{
  "d_model": 192,
  "n_kv_head": 4,
  "norm_place": "pre",
  "norm_eps": 1e-06,
  "positions": "learned",
  "parallel_block": true,
  "init_std_qkv": 0.0361,
  "init_std_o": 0.00501,
  "lr_head": 0.00696,
  "warmup_steps": 422,
  "schedule": "cos",
  "batch_tokens": 65536
}
MLP neurons of a small language model. Each row is named by its layer, matrix (up: input weights) and neuron, and shows model dimensions 16-111. Each number is 200 + 30 x the weight over its row's rms, rounded and kept within 0 to 999.
After each neuron's rows, "fires after" lists the tokens most often just before its 100 highest values on Wikipedia text that the model never trained on. A number after a token or word is its count.

L4.up480,197,173,175,188,201,172,262,220,274,217,209,201,248,201,223,165,161,200,153,173,216,217,213,184,165,210,166,181,160,220,146,201,142,230,189,165,244,206,223,162,166,224,184,156,202,214,170,194,196,184,191,143,188,167,184,226,246,197,165,215,177,191,197,138,130,209,104,217,195,287,163,214,147,232,145,240,195,214,162,195,218,225,185,212,220,219,217,228,196,202,189,213,222,174,218,193
fires after: " W" 23, " K" 15, " H" 11, " D" 10, " R" 6

L7.up271,184,176,221,208,159,203,253,229,216,172,212,197,153,242,230,189,205,205,150,179,178,200,195,200,221,190,232,218,191,176,190,241,156,181,215,174,186,169,188,179,155,276,192,167,170,248,199,200,163,223,163,246,172,176,169,244,263,212,232,161,231,186,189,209,207,226,199,200,255,192,210,224,182,237,239,264,245,160,214,159,165,171,190,210,191,193,212,180,176,210,189,200,256,168,206,212
fires after: " W" 48, "W" 13, " e" 6, "y" 4, "O" 4

L8.up492,152,218,197,177,180,210,197,211,219,174,186,226,264,218,202,181,214,218,244,210,189,159,167,225,226,186,232,196,198,234,207,243,188,200,201,152,177,192,260,115,154,229,163,186,209,198,170,155,159,211,202,232,169,173,192,238,204,169,180,158,198,222,172,191,154,218,190,225,194,208,179,178,172,183,149,246,185,248,169,229,207,158,200,205,200,200,204,234,151,275,238,134,211,211,179,263
fires after: " " 21, " T" 9, " on" 9, " under" 7, " O" 5, " F" 5

L9.up251,214,160,226,150,208,222,183,270,236,222,204,221,219,242,222,170,149,226,188,169,163,243,207,173,261,166,180,249,168,141,172,213,165,202,240,197,214,204,197,173,190,202,233,173,235,177,167,192,198,190,163,175,256,217,199,237,238,190,203,183,182,228,173,153,214,205,181,166,198,224,184,180,224,140,188,219,232,217,141,155,248,225,190,174,190,176,206,145,189,247,229,173,170,186,208,150
fires after: " |" 31, " ty" 11, "." 9, " P" 7, " " 7, "2" 4

L6.up665,211,163,209,192,210,230,259,182,272,230,198,192,229,228,248,189,175,173,238,176,234,183,139,237,221,202,233,136,224,148,180,223,215,214,234,171,200,216,213,148,142,228,204,163,231,155,234,195,230,194,275,181,212,192,186,224,207,213,218,185,226,201,206,172,167,171,177,258,244,212,203,195,179,200,180,196,188,186,145,264,247,193,154,176,176,281,188,179,189,200,175,232,202,213,229,227
fires after: " R" 33, " W" 13, " S" 7, "W" 5, "w" 5, "a" 5

L14.up461,228,185,224,158,228,224,270,281,227,156,239,238,210,226,219,156,209,213,224,193,183,231,203,217,232,165,225,260,221,218,216,211,194,203,131,237,170,223,165,151,166,184,201,189,230,196,192,181,212,149,216,204,176,215,189,246,199,232,169,206,170,156,204,191,174,214,170,220,243,217,230,170,167,253,178,218,185,210,204,259,198,205,240,217,239,196,199,204,221,199,219,222,231,151,238,156
fires after: " y" 19, " |" 18, " l" 7, " j" 5, " L" 5, "D" 4

L7.up278,219,189,204,190,240,156,225,212,197,149,197,204,196,239,203,175,183,243,210,210,199,143,184,204,181,188,214,198,182,219,167,190,195,195,272,177,269,235,201,183,204,194,181,213,214,228,205,182,169,170,153,156,198,240,150,243,247,184,240,224,193,215,186,250,192,172,223,179,225,206,185,222,179,187,144,162,160,205,243,196,231,188,196,169,256,228,216,180,191,259,155,175,185,230,228,185
fires after: " L" 42, " l" 20, " An" 12, "L" 6, " an" 4, " his" 4

L11.up68,212,215,176,202,210,210,239,202,239,186,192,216,131,199,207,228,241,201,227,218,184,182,237,215,181,213,198,195,223,178,226,176,170,166,204,174,254,190,189,208,195,183,218,163,183,226,219,225,227,132,235,186,233,204,146,202,153,222,226,234,185,160,198,184,229,237,181,243,175,201,188,173,243,192,178,146,226,211,186,264,218,227,186,154,213,234,173,190,214,186,179,199,179,189,207,225
fires after: "r" 19, "ar" 9, "un" 9, "or" 8, "as" 6, "u" 6

L4.up315,204,169,236,171,243,164,194,235,289,227,209,161,197,215,222,214,163,176,226,167,202,214,105,176,262,204,183,185,207,202,125,215,173,204,158,188,217,184,223,182,208,211,246,210,209,225,225,127,167,224,152,170,209,148,182,198,261,193,278,209,223,193,192,205,219,200,170,200,256,229,178,193,186,206,222,184,196,171,156,167,222,216,208,229,210,201,195,224,167,201,198,221,150,215,222,172
fires after: " in" 19, " S" 12, " s" 11, " Z" 9, "-S" 5, " r" 5

L4.up77,187,280,153,186,176,186,201,218,223,190,220,259,167,203,145,198,181,193,170,213,192,214,244,247,214,180,228,158,192,167,208,195,234,241,184,180,174,243,177,217,220,218,238,195,265,229,176,201,226,219,204,206,184,169,193,207,216,177,245,172,228,218,164,198,190,192,211,178,192,212,198,234,200,183,130,231,207,171,207,201,185,205,190,180,192,164,209,215,158,195,202,125,218,143,162,169
fires after: " c" 21, " p" 10, " t" 8, " s" 8, " a" 7, " d" 5

L6.up233,167,206,236,137,176,204,272,238,180,183,200,213,190,229,215,172,118,257,185,155,196,173,206,213,155,220,221,177,245,199,167,203,147,236,237,193,198,184,211,178,179,219,194,208,159,195,221,209,238,208,205,190,159,221,160,206,205,176,176,231,204,172,173,199,167,193,155,209,222,234,185,246,166,232,162,173,160,222,204,201,239,190,191,186,196,241,178,243,207,213,213,144,201,201,255,183
fires after: " W" 25, " Party" 11, "|" 10, " R" 7, " N" 7, " L" 6

L10.up138,243,159,206,149,204,290,203,219,202,147,218,225,175,224,230,190,196,186,161,210,180,206,246,187,154,228,226,241,190,216,223,226,187,211,275,222,196,201,152,185,195,188,198,163,220,187,198,243,204,219,149,216,226,189,163,215,191,204,160,165,137,192,153,224,174,211,176,185,177,166,198,226,207,240,232,170,222,240,240,177,222,213,202,200,173,232,214,206,219,229,223,173,208,190,233,186
fires after: " E" 32, "E" 15, " No" 7, " Mar" 6, "ar" 5, " A" 5

L4.up335,188,236,150,173,222,149,171,202,215,246,211,289,197,222,203,136,195,172,221,169,199,206,194,232,270,173,194,177,195,221,197,214,190,233,102,168,172,159,206,236,225,205,216,200,253,189,203,175,183,244,164,181,199,175,220,260,162,162,191,193,200,190,211,191,243,224,202,198,232,252,140,181,225,194,190,151,219,227,222,191,192,205,229,184,209,193,196,174,184,228,174,138,230,205,225,250
fires after: " c" 14, " sh" 13, " t" 12, " p" 10, " h" 6, " Sh" 4

L6.up123,243,184,169,184,189,236,241,295,190,160,174,210,195,213,227,209,191,244,247,232,207,216,178,203,212,195,171,232,159,191,224,198,143,217,176,229,151,179,240,205,201,137,209,204,151,181,185,172,145,187,205,237,193,207,224,224,215,218,185,181,195,194,154,179,118,207,206,190,167,227,184,232,221,208,180,251,168,232,187,161,211,185,216,211,180,202,170,250,178,237,207,185,196,228,244,207
fires after: " O" 24, " on" 9, " Play" 7, " +" 7, "On" 6

L4.up185,169,215,193,153,221,178,138,192,216,185,212,243,147,230,147,237,158,228,190,165,191,222,205,201,241,229,206,258,206,185,198,177,191,206,160,218,208,214,158,222,208,190,223,203,275,218,222,245,259,163,194,266,149,245,182,237,221,280,158,114,170,206,192,234,234,218,179,225,244,220,185,192,171,203,207,252,177,218,200,176,134,171,204,213,163,199,174,231,138,213,206,189,278,189,174,174
fires after: " M" 15, " m" 12, " c" 11, " p" 11, " f" 10, " comm" 6

L6.up740,184,190,193,192,265,201,197,207,228,183,226,219,191,221,205,190,175,197,206,198,177,205,210,170,222,161,236,199,197,236,205,204,162,221,276,195,194,220,257,170,229,178,199,208,223,204,231,251,167,186,166,202,230,209,152,267,191,230,235,229,181,227,201,209,187,204,201,127,199,145,165,175,183,206,168,196,229,270,257,283,244,224,175,146,226,157,233,190,195,205,190,163,178,205,237,159
fires after: " L" 38, " N" 9, " F" 7, " l" 6, "L" 5

L14.up544,191,182,184,154,238,212,193,145,266,191,202,216,204,165,162,147,154,224,207,192,219,173,153,229,223,141,253,170,177,173,209,236,190,233,137,201,213,238,198,170,221,185,216,186,189,195,277,223,264,185,195,201,203,158,209,205,236,173,208,158,149,216,189,188,197,187,228,142,205,202,208,176,265,196,172,159,233,175,261,215,213,189,194,261,208,234,206,175,187,270,201,238,204,236,227,188
fires after: " " 47, " (" 9, "'s" 4

L7.up533,209,234,226,180,227,249,235,241,236,164,183,177,198,234,193,205,169,186,196,154,249,163,173,140,223,166,204,213,203,156,191,231,217,224,206,247,153,221,222,208,162,237,187,150,233,202,187,174,188,237,200,222,224,161,198,193,202,221,214,211,214,194,171,279,146,257,210,221,267,235,191,176,153,205,181,275,163,141,190,155,164,232,192,215,208,169,173,219,179,183,222,199,203,207,193,253
fires after: " O" 24, " o" 22, "ok" 13

L6.up94,173,177,252,205,237,277,200,253,230,195,209,185,201,240,265,222,184,193,229,188,200,223,168,199,254,221,236,212,196,174,154,206,182,205,229,196,157,205,225,165,181,217,197,174,200,198,185,174,199,209,180,162,215,228,147,192,243,188,249,172,258,131,140,208,169,200,174,182,249,203,205,186,222,245,212,184,225,236,216,218,238,192,177,175,239,192,210,200,164,179,195,227,237,204,160,141
fires after: " w" 21, " S" 13, " r" 12, " W" 8, "W" 5, " an" 4

L8.up321,217,217,236,162,252,245,192,171,221,202,235,185,234,252,158,193,173,151,187,108,168,191,201,208,245,181,173,211,150,131,166,207,184,222,208,216,178,258,222,184,214,175,250,143,220,239,181,234,226,225,207,211,243,157,145,220,224,184,227,224,253,183,170,178,169,237,220,173,202,213,202,199,238,196,210,211,185,172,148,189,199,207,222,172,229,117,221,212,231,247,151,213,218,207,179,156
fires after: " |" 40, "." 19, " rece" 8, " " 7

L6.up693,134,262,207,158,216,210,194,191,240,201,190,244,201,234,157,167,198,195,237,180,199,199,175,224,224,144,229,183,176,244,209,200,195,215,153,221,158,238,195,187,221,170,228,194,209,184,172,210,241,139,175,145,201,193,170,219,167,156,276,163,211,253,188,219,178,230,187,230,232,220,197,176,212,208,142,234,191,143,250,180,250,237,245,200,218,166,202,232,170,159,178,168,250,185,216,163
fires after: " (" 18, " s" 12, " p" 10, " n" 9, " l" 8, " r" 7

L14.up636,207,174,191,234,251,210,235,171,240,191,205,234,234,202,164,176,192,203,210,192,196,207,169,208,241,168,237,187,224,212,201,220,206,196,113,223,205,225,230,212,183,172,258,174,191,137,180,219,250,168,171,185,186,217,267,209,218,228,170,204,146,169,186,184,173,192,207,206,199,212,179,183,229,199,143,229,249,200,186,205,213,194,207,212,238,179,219,220,169,160,229,211,168,198,182,180
fires after: " " 62, "n" 9

L7.up502,188,227,232,200,193,191,213,288,225,230,205,202,188,165,214,185,118,257,216,203,191,210,200,248,208,189,201,248,198,151,235,212,203,186,224,164,211,212,231,226,206,182,203,162,265,222,130,142,186,250,228,150,249,205,191,232,165,189,205,205,192,181,189,228,161,155,191,215,245,222,211,152,238,193,197,228,200,192,189,217,215,203,262,149,151,194,192,220,221,173,244,186,207,199,223,156
fires after: " |" 16, "." 14, "S" 8, " D" 7, "\n" 5

L8.up759,217,217,231,165,197,221,228,254,205,196,211,184,207,229,213,188,196,142,217,198,260,172,211,202,215,130,232,249,155,237,174,231,178,235,199,183,222,190,219,185,175,203,190,184,227,207,204,100,127,248,144,191,186,196,182,251,229,223,266,243,211,232,191,195,169,232,141,217,180,223,182,225,197,220,204,255,179,173,153,240,169,206,198,224,268,204,197,214,192,148,186,186,227,219,192,196
fires after: " Y" 25, " T" 22, " U" 11, " O" 8, "2" 6, "T" 6

L9.up514,217,264,233,217,182,196,225,211,228,206,179,228,264,197,234,203,141,230,205,218,177,233,178,200,217,191,200,131,185,229,207,204,251,233,216,164,207,165,179,165,212,173,243,182,228,217,171,170,150,210,210,188,202,219,168,193,197,149,229,206,213,201,159,215,178,240,204,199,231,220,146,242,183,172,167,179,197,165,224,193,235,188,193,146,234,212,175,157,166,252,199,176,198,148,189,157
fires after: " s" 22, " r" 13, " st" 8, " d" 7, " n" 6

L4.up594,170,202,197,189,173,221,213,234,246,192,233,223,217,204,218,183,188,178,215,194,210,221,181,179,279,155,215,225,179,226,161,217,191,284,162,181,155,212,187,172,193,190,165,212,199,128,159,168,120,199,218,156,197,195,144,220,197,234,255,183,188,217,202,187,247,194,203,252,165,234,185,174,170,182,108,216,197,216,164,216,175,207,198,204,261,234,208,168,201,143,240,250,176,200,203,174
fires after: " |" 21, " —" 18, " y" 9, " t" 7, " on" 5, "ing" 4

L8.up193,209,216,149,198,236,210,203,255,197,184,213,204,234,169,215,171,192,208,184,149,222,248,220,210,175,180,243,250,218,220,227,200,187,226,246,210,196,176,275,173,208,185,196,178,224,204,265,231,151,220,163,239,200,248,213,207,168,226,174,254,203,190,194,160,175,180,212,205,213,235,236,168,165,197,216,187,159,197,248,260,220,201,172,163,216,229,210,212,135,205,215,178,216,222,234,208
fires after: " L" 52, " l" 11, "ar" 5, " La" 5

L4.up540,200,193,225,218,188,215,219,239,231,181,175,204,178,198,222,197,213,174,208,189,187,213,185,224,226,185,227,245,203,174,154,212,163,226,244,192,213,192,178,268,191,200,195,200,239,229,186,170,211,201,148,163,221,206,177,179,228,272,245,250,221,176,184,173,234,158,171,204,197,152,230,186,228,203,246,107,162,214,186,228,241,178,181,249,220,235,213,141,185,196,226,251,163,189,197,99
fires after: " a" 30, " r" 9, " an" 8, "ir" 6, " or" 4